config.toml
n_layer = 9
d_model = 896
n_head = 7
n_kv_head = 1
head_dim = 128
d_mlp = 2368
vocab_size = 8192
activation = "swiglu"
norm = "rmsnorm"
norm_place = "pre"
norm_eps = 1e-06
positions = "rope"
rope_base = 10000.0
rope_fraction = 1.0
qk_norm = false
attn_scale = 0.0884
bias = "qkv"
tie_embeddings = true
parallel_block = true
init = "orth"
init_std_qkv = 0.0209
init_std_o = 0.0
init_std_up = 0.0209
init_std_down = 0.0
optimizer = "adam_variant"
lr = 0.000328
beta1 = 0.9
beta2 = 0.98
weight_decay = 0.61
lr_head = 0.00443
grad_clip = 1.0
warmup_steps = 266
schedule = "wsd"
decay_fraction = 0.751
decay_shape = "linear"
final_lr_fraction = 0.0
batch_tokens = 131072
seq_len = 1024
doc_mask = true
train_tokens = 902600000
steps = 6887
dataset = "wikipedia_en"
MLP neurons of a small language model. Each row is named by its layer, matrix (gate and up: input weights) and neuron, and shows model dimensions 16-271. Each number is 500 + 25 x the weight over its row's rms, rounded and kept within 0 to 999. Numbers have three digits each. A neuron's up and down rows have the sign that makes its largest values positive.
A block is one neuron, or neurons of one layer that tend to fire together. Before each block is what it responds to, as a language model described it from the Wikipedia text at the highest values.

Responds to: Numeric quantity digits
L3.gate1364:468531494452498534510502513492466503519512501548523448523536537475505450523528491536515517564492494481489487502511472505480512468483502521475499478514512519538491489481503498471467504499477471462491529520488474522488496505499498507516462482524503528507452495489469503506520481503542503512522517509514511442541480495525487492501458537480520466528527512526488495500479506476468434513493504497514498472500488454488533491481472510460493489528495495449478526518507522505544499517467515507525533487487506459505499528473514493482496495457488467492486512498491464514545527497486497496479500496501534499453506476491518528507515519515517538506502526505468475520496445486522515551492487517497442467442481477475488557481478534514516504441441512528513483504505500531474520502503517
L3.up1364:486505566495460488472524477471480467494487468523516472504472503528527465468552535469522494503524550507456499495495508521503530496543532524546507455520492514505477462500548507467495481495459518523477502519423512467502528526469515498516511503510531509526532490479511479505506469504532513541490493479529494494511530539534447468534496507479525488504460461534479505494478506518492495504468465489484480500524490537513508477455484475517482494534514466539506493510494509480537552511484515503497509536527509465538509521499514486539514432482498544503512485468520507499479496503512472518478510512548501495506483510444503519498480533470484485519516492488470464525507541515453506524476479480497446484500492510449539544495436508496538463511501507491506481452516503499481495558520512
L3.gate1504:481485518513528527524514513497519495466556532507461511532502520531515518488471511503521476512473484481489522496476511467461530459522505521542461520471473513485512509490462482499497498474502476529485478490485474499505452485495492489544506543461536513537528471543521475500495465500497522467453504513524502481470509484461535476458501498514467451521484487497523509536504547456543473462550488506488510472500508541514514513511488483515475515544469500469499478502538488496572481481523528481523492507540546506476525498517519510514463526503537507510485542501506506494510526496473509440530499560523477510491525516505476508496514511517494486512514520487450478492539482511475501473522450507485528513519460501524534492497500467487490466460475498512496465498495500497535503519510513
L3.up1504:488501538532485489508520475519494482537472527470493484509481532498527522440505464517523513472485559550513492512500505448511530506458480461541451517493470489534467453507472494513461456515507495457495496490471523466511490503538509526513500515520455517482524514522486535452564496496489493472507566540475504560474524531478511506522471472497489512531506477489504501494447503492515535522502527500519530528506487488510497506481524506515493499525488479531409485491501490490475513527491512500523495492438529493528503502523495488468547472477509500498526504513486510520504507501489490500514489505506533488507508507552504532551461463497492557501504510483486534441501525488524540533505494498461493535494475487510496411507472496547501514485461512520508488478560479521483479440529448
L3.gate1615:560496475545489499505435493519455493531507507509535482496486517508524474465523533506514496501518492484487493496477533555497539481485509513514490479555519540482483500492492501481471504499484485485535500515476456471501493493503486474486492476523514511532522525475501481542535428538508533531569532507507469475492475499495479475483503479526497480473482540465460488508509487513520487479461506486461542509505434501482497457506497484506520465494500471468530451501528500480497452492504537495474472533508489474518519533513487501463473496455471477475513510502496494482490484469501455471555516524479548453478552490502525545529485538518514509559506468490480467473501521513528492495534502519420475509489466512494515463483520469525498493454478516484509464463503500517520513515505517
L3.up1615:458525560460479495478545550491479510491492477500454469470537498496526494501512512512485494527490465537506467512496496482466518476477467538548494501524469523483475495493475498470481478496481515497517515489529532506490489546500512493526494507524517505467499455549443529449491517518498477509491486494504539531485478524443457501504473485475532520501502495470568521444493472473525526503517500499523507424485467525524479547498495513515500495522594489495529490519497549493484509549533495511533462496466490484507484475500549466496535540514468534521525482472494529520467512492463538524455508501455488479486431547512512478526535485510512493507494509476508542489524500472458502568473516524503501523472518518485493506544474500511458511488431454506509516481492509486514513522500514
L3.gate2305:505510470477488505491516533502515491510490534484487533556515519499512451492519539480486497475523525504486513516483503486531518481473491486514526428490498515519501504521537486481506533505491473494512521498487501501524485507433458499504515451511522451484504503499500493523494514511517521528497550504512498501487488518500496513477477520489530495459501448487569524493478500504539479545459534465450507521497472459486491486507491511539483469522507503447516528466477484496491494553495492524501468490510488474512442531473505483509507487484475438504468510504525472522529447506527512538503498485497500510535450517495550547533530546528458483506480484512494503524475497493497497520526564482504428527470516463506478480520487482482512526518523491522458459539462532496514509475511507
L3.up2305:499500495500458483494489499455506466505477534531439486451470512517514485517485503478524502530508493532514531503557485515521501513444548467501497493527553514482538530465436522528462473548501520521527488478468528468522509499516463485466518501526475494473494486507526509494505471523512490476504476511491546483501478510517512525487478534503521511515486519503506452523495502491469494476431508503506489514501495507499510519492494498511484509492517497562540479502493474444533490493476518476508507497489520503496508550508481518558509466524495487447517500465505489505465533537482512497502497481543486533513486472488475494493514528492502485540494513511493498494514528543512433505544442523466517521492519514521521528508491502501483468475540534474501497465498509475507471531477476

Responds to: Year digits in dates
L2.gate2224:503493501509533501479512527477479520554515509539535456502474507507509524489501518503514501487517488481483536522499512460498529482491496470478540522523488519472449507465487514449528479490551506506543514525536485522463525492502497486448458495505488502526448515501453505493475469543455519541503503540435535501517538458506474528490499509538453472465493493496504489570525501493522530571472480468464500493501474473506455443501503480525517521514511501488515487485511493516500514512487492475518469504480523492507525486519488473475501516524513550482464494500503510510504518500498501522541492516490493478510488521463460482518510546533522488509506474524485547527504555525499463522445463489486538492495538497541463528459520456511525465519514516485427510549509495498521526528465528
L2.up2224:488549509486476507512494518497532481492501508499533471517530490544528478488467507503499471518507527497525524503471526513525486483478509507487500476518499475521483509492513450504457554492490521510506501503492524502470494506504505489524493501491505495471486491479526459491520556493507504457470510526514481525513517522475491496504459501481489452519510539506505459496484508516510509508539509552511505474484453496465441524556500483509532498507467503511542522512512494511514512475459539487511533510501511497533501508518493481553490545532472487509494558461511522508466531500475485506510479484474524477445528498546521460521506494498518501480506521479524522509521503512498529493509504511489489482538455507455501536512524547526472527490477480588526473476477492483469493510481498

Responds to: Token following "in"
L2.gate1685:494502476508485464470487508479485523480526536497496509482502513502528481463473478477503449504497534531513504489519505472544506490477510543479424513486460501508503528539502491546456530491504500493497510526538467501525512448530468452484463482524484499532460521486562491531527514485481492509513474513493456488489502472473537488485492518513495484448472497496470523513517495454505533483484472501527524525501483489501520483518514469482529509512527505479518458506554507504512496502492514490519491470547511467488478516480482509470465456471505449515511520487508512506460505493499553481515534558529563529460492520520480519527481494498508511519533476514482493523524478533484507492541469504471504505512490489475472520536512483477535501499502492573503498453487564501458514480491503
L2.up1685:514479514501541489528481496468526492558513518490536500478499480532471474510499499467531488482500483537519519539503492527478474489504528521499512486528490478495523533453530500534521475495498500497477576547536487493518509493459469490516517542556496484524460494490499481542496525503453518507469484500521488492512515479497499490484538469500519470553516532474504544493579467492474522516502467513499506471501476524494469518494499484490472504522541439515498473497507475521508544483516493538518492501506520491493500506493495494515462551469511513459491537493514472490539456538465518507494516491471474533498490488443501534507551515481476496511482476482478503476503521462524477486468480515507481516461507542489496507535464518487484490497486526521454456464473503512523533517502476

Responds to: Year-initial digits
L6.gate226:489493487475520480547556517472519505517487492491493474475505500557491520490491524514481473476491487498478484499515472473504486487461504500535529510489553534484539491476495482510539521512509531522541505500511509521499452482472515469471471506524475535462487521545502507536518500547543478490550525546534450519501504459505455499492497507474481518474516496518515475522481533521472516500502516470498495498520510489480481440540539527530542484509505516495542471469507505457543462485458481515559542540474520549513511530525493514513476495526475492483492517519473534485555520513520497484523513508523505491472459552533466533520509530551504518502535509495512498552494545479497533544471523528518440451524503489495511505542522581480489492501482521516487481467498432477504503459522512
L6.up226:481528532522495544481542437483497519530468535504527517532477515464472484510509504529482502517533502505466490492484460532499507517492444463492487481527491539513513473510501506493492531475461489507516471507518567534531508517557484476498521485479531453500539503496474531553452485530500519535475544486480510531497473505469516500478477513515486488523490506506440546502529488505482521517504485502496474518484447508448503463488471496468518485520483481535470503517511443449523506507517504482503487512492527452518521502439497548505496490521496460488480506527482465523507516456479461507528531519486499516530509487470475493504484500493472504466514484517513498505511508515495534521501534487475491511526488475529511519518511447467505528496536462513501531513488500470512469468486479
L6.gate1121:499559481478510457482461461492545508491528518501523459502482535473481499493458506485473515488520493508496535474484504491530477501502463538508492507526532534489475468500492498497506510496508492506478499512505526520526504519531444511462482523481505517516499489523534530525473516496505476468550475469516444482464448551482538520506459492507506501501551477500511473469554530492518540468469495509488450512506500497533481480505524469521548505478471510524507432509501500522503466495492535474474461503512494477480506505432526550488509502559495493486488519517480500514496514508513495501527505501512518487525523492512474506458545509502508536490497458526520488461529508541536527478418518525447499545504500468465493465491518554502511495510529559511483517476526451474514467531475457
L6.up1121:535489546498472455500488543493529473533515477494528436503499501523498515521464501522493499495509501489499491504469500525500518477512474498554478523530471517473508468485523507494554521503527475493458497496507503473504523518459518504467476527480578515458510510502512509477541500512512497501518479544532512530481534529505458483499533478548479514483479507513483490468541484485532512532485482535489507529504539501557476522503545491510482541482466516470510472458470525504409484485530459484505522457538476546490533514492506507507481483548501515521507507542518509510470502515510506464495500498490473469511535474529484514495503506462514516541497477496519514536502465500505521501521505520511529478534510515515441465450533501522563473539525524519501502484516501504541496475488475
L6.gate1212:450518526499535531476533507461462526491450461464491490477532527455501479558509494447530498493488485470474488531471502480558475492520533497527502548510514442503486476484477549491535498533542508508524510512501507493467484490489518490534494511463440483551516454490528529494493548518496471509451501506529490477542472511510515481492475506506517531504516517526461484534522517522539499502470506490528516475492478484522508512481509515511526488559517537509519511502502497532494551463458472487533533510486529467487511493516491484515491514512501491545536544554508511454469514482452538486485464511485447452493491477474507498459537511527518471479503488572521525462516513506509507554500488506487510533453490545541524504490510482501476510514548455479509492482510470487527520476492481
L6.up1212:492510536513476492482492460475488479536480476486532455511496528529531511519496487481525519491488488498475506519503482464563508476496514489506552490503517483498494489436485547491486485512486493510515520498492472481498538517480475563494472479516478512500480527505550529529451507485490523495483494505508532502489493479454504512486495479481496474504547507530504492510503537513560496461491501466493524491521514478499512459508499498528464498497513458437446474488452492494487491503501537493489562540525481512476465493474504474505480524461529475494493536480515481500479508521495467461532459511477485505520544446511512483502479467488529497501492456489492483482519497512462498509517503534479485497465517495544478514484512481530451485493498524447465502488506500531517492488525500
L6.gate1402:471524515458518488519511485492502522502515509509491533497528461520492458515477499522509522481484487516448513487504480518543517500496456511521511517471522520500495482529490523498473491515510503544496516484498467496483460514520490479511496485518439495526497489526531497505491535537516514482545474456544440519504555514502469484509500480505494537452527504533505516480543469498504495510507491505533502504503489492565484542513499508502540466509521444540509468517521508473510521500508498492496512533504499454489542477486490489485467526498521518488507535500549454486493506498512464530488518492488534490526464501508461528543506498508476491486529468478519481487491503514575510493507537496504485508502570488500508514565490501502522513462461509506467480490498552522500510475511515
L6.up1402:488502533493503494500467549492494453511487481523483422462461512499496439494493519432526502542542497475506492525490473524500461465512477513457512474566520485488534463480474493490486528481481463472470434497485487521519502516526490513490497519500526467519493521511454497515520470476480479475459460477507522480507482548467520499490533490518506456532481521457433509499489537491493517482516529551492509501546493489482484464497500462466511531468515508496508491534507492500506481487495511493471471470553474517522518529521420525480541527530489504517512494469473493517505533497499507488533485436516496473478511512485519505487495495551462497521502511508510492480511501494488506534498473498518513534504495511509495512469504517531468481472544491547513528516501479525516510504475515

Responds to: Upcoming number onset
L6.gate281:486488517492547459508484499508505487477488502525502520502473491498513494477483520490502516540447459513535502532485500513530506503473487528503534490554507533488466495514511471502475430529449516538479477491442506496528496490520473536507478533527505467510449486528503489503493487486487527503537472518489511483472505506497483518492483501456497511538512557562470540567487485549499503527463486529447508520503477491504492505517488481481498511478487497459525536518534502480494425521528518505470521528566476482499493519507483472505482507535529505495537483430505520500482521488506505529528468483468505513487521518493482501509505508513476506504496487455494500499519533487494484429562480511513500516480481490498496511473463522491493513497489477480505494451464505461512497568482469
L6.up281:498505533482440480483492503495513454512493468464503523449511509505485502466506502523523484494475498497548480529482483485492475495479445535516508522485459500499488470457519505493506470516521481519483506535487496473474476486493478488543455482509558459479472497528482496514518501527507530511499485518500482482509431524491476538531481476498503459515469497493490533506485468511454485494504446534486488514489466550487530504510531484471514530487456481506501471559518547556478484514472504509524525469459483517484520504463508525537515501502495515502492507529529499514476485495515472512574545484537455490525523538522565525438499518497492489524545503480454485497501517444513488507496494503523520482436483468483509468495511527532506512506519515452502528520527502487459462493441490
L6.gate384:544509507513574502532510526508450528499497483494509487529531501491475457524525524492523534517502523494480497451533476463490525477514507493495520485500498477492543496470515526479468510501536508519519478493539508487491544473485485585465504521471502512453505520501451508475481504550489491483509520470552456485465518483490464459463487542514489490537495524519495530479521484516530525506489518465496486520496485521545545535504539487510507473519513535549503482513484479468494533436518477485484484491484494486507519518508485528540497514503547498503542534503481512511481499451529508479498533520499486542536505491534539537498502504485479510453533468509512461517469550532509521491531473499523492556502502467479522536503500539500543485493519499529513476516472508550545473498470483
L6.up384:514528517467560488472520480493490498502518552502474482510526508486486446453524505502472433510484467505483478507498501540472535527508504461472489473502505496524458493503540497500491505486480474475498445519528499534524483504475474499516490496551560488473537494509518507512525472536540496503492524514513524488486482522509511532543515516498490529523518516541474514490539506501528523527490503489481463521486446513480487490436464492490524510526509518489449502488474501507501482461462510448540499518522534508462489477487532502478446569499504501529533519526517475473509538459482482459509513505526537504466444447483510484510526559496465525524496468487510497487503505535515510500476517484448524497525473471526470511548500469511463479516518493534504487467434483485474447522464513
L6.gate609:483507517507540526470475512525474515501476524468467500472566527455487419473493499473539469489517533439522470480514560524494551485495513523512480464493486476515484522521513500492499521506510487535524513506557497491536498477484475459515535470513503519534445524479509454531550506494522507509499531461504518513491471515510470504450488527467479489530477533525509507488514481488498499522503488514489539526483472545493483521511500509476495504498466549487507508475531499472475494530469521471488475537536529423511507499534472547493484514485472486477548509554519488476503502494508484499471482540491492465544477496493541528502477524536514483475541485506478550429510516469503521488471502483463493481492490493461464514504530490460521533485491467514506486531490530533523528533476509
L6.up609:539529516518464463482490479505511498483470494484535453492477517503482483511545492494524509557477479495524488524513506516493487459509502475509451484481514471482467492474525489510472530545503483525493489490542461480489502541495520493528465495514508472500498518462497513490500513539517488523516471485540472483530486493467502459525481523518531494501495546479490519484537497513505558466521513508421521526533481515527521487549510521484520513511479539498514509531499468523496486484531486532499482487526511477497499502498533502512516538553520467512492490473496504481494511512511484517501514500523481506468498513531500469480508545522536536520482467516499536447471555501499527435525525478489524504496499534503511480461554502529522502500510477491487477499480500482501505500494473
L6.gate1581:501508476488536473459506477539499475536532522533474538498520451512484530499466476503499535523499494524501516491511496532504505459503466545484499511522445448522490489494490466462503541480487479509508526519526500478515535499463505454500444506454480526494472489433513498534489520489502490517495538487536488558508478509494455494503454550537483477521523529497510534491515539477522533542489514508501533527535447553496516453497501499468518471522503527500473464505486463515492525494470525464517537461516515475524491506499445501466471533532514473515509500495505488500487472483487516578481499531501474492448468451487506516491483510486502496508470493482490495491502523473511418482496475524542516488468488473490480518511531524486458504512491529531501462528509491488446531466510500
L6.up1581:487526506484453492507529485526481538485468500498516519502520480511504509502534469519471551479498465507503525536518506466539482491504485532503469502496518507446477499492481491487457521525486513491497505560466490505476523493498500548522474497536481494523481539501511480524515472494535483506504542481479509490481550486503506517499543500551458511521481539462501526525486486463472522493510476494520476496540527540476505484473522498526502535460518525522444501510492511518498507539523509495503484456501512508507448551511485524514490519514472519554506495498462490506456519529524509501501474534505545458450491485582496472511500545531480501575485524502498528487479499477499489490531498516526514482488494513500465420514498458516515515546448541463507455470503563478497465497505500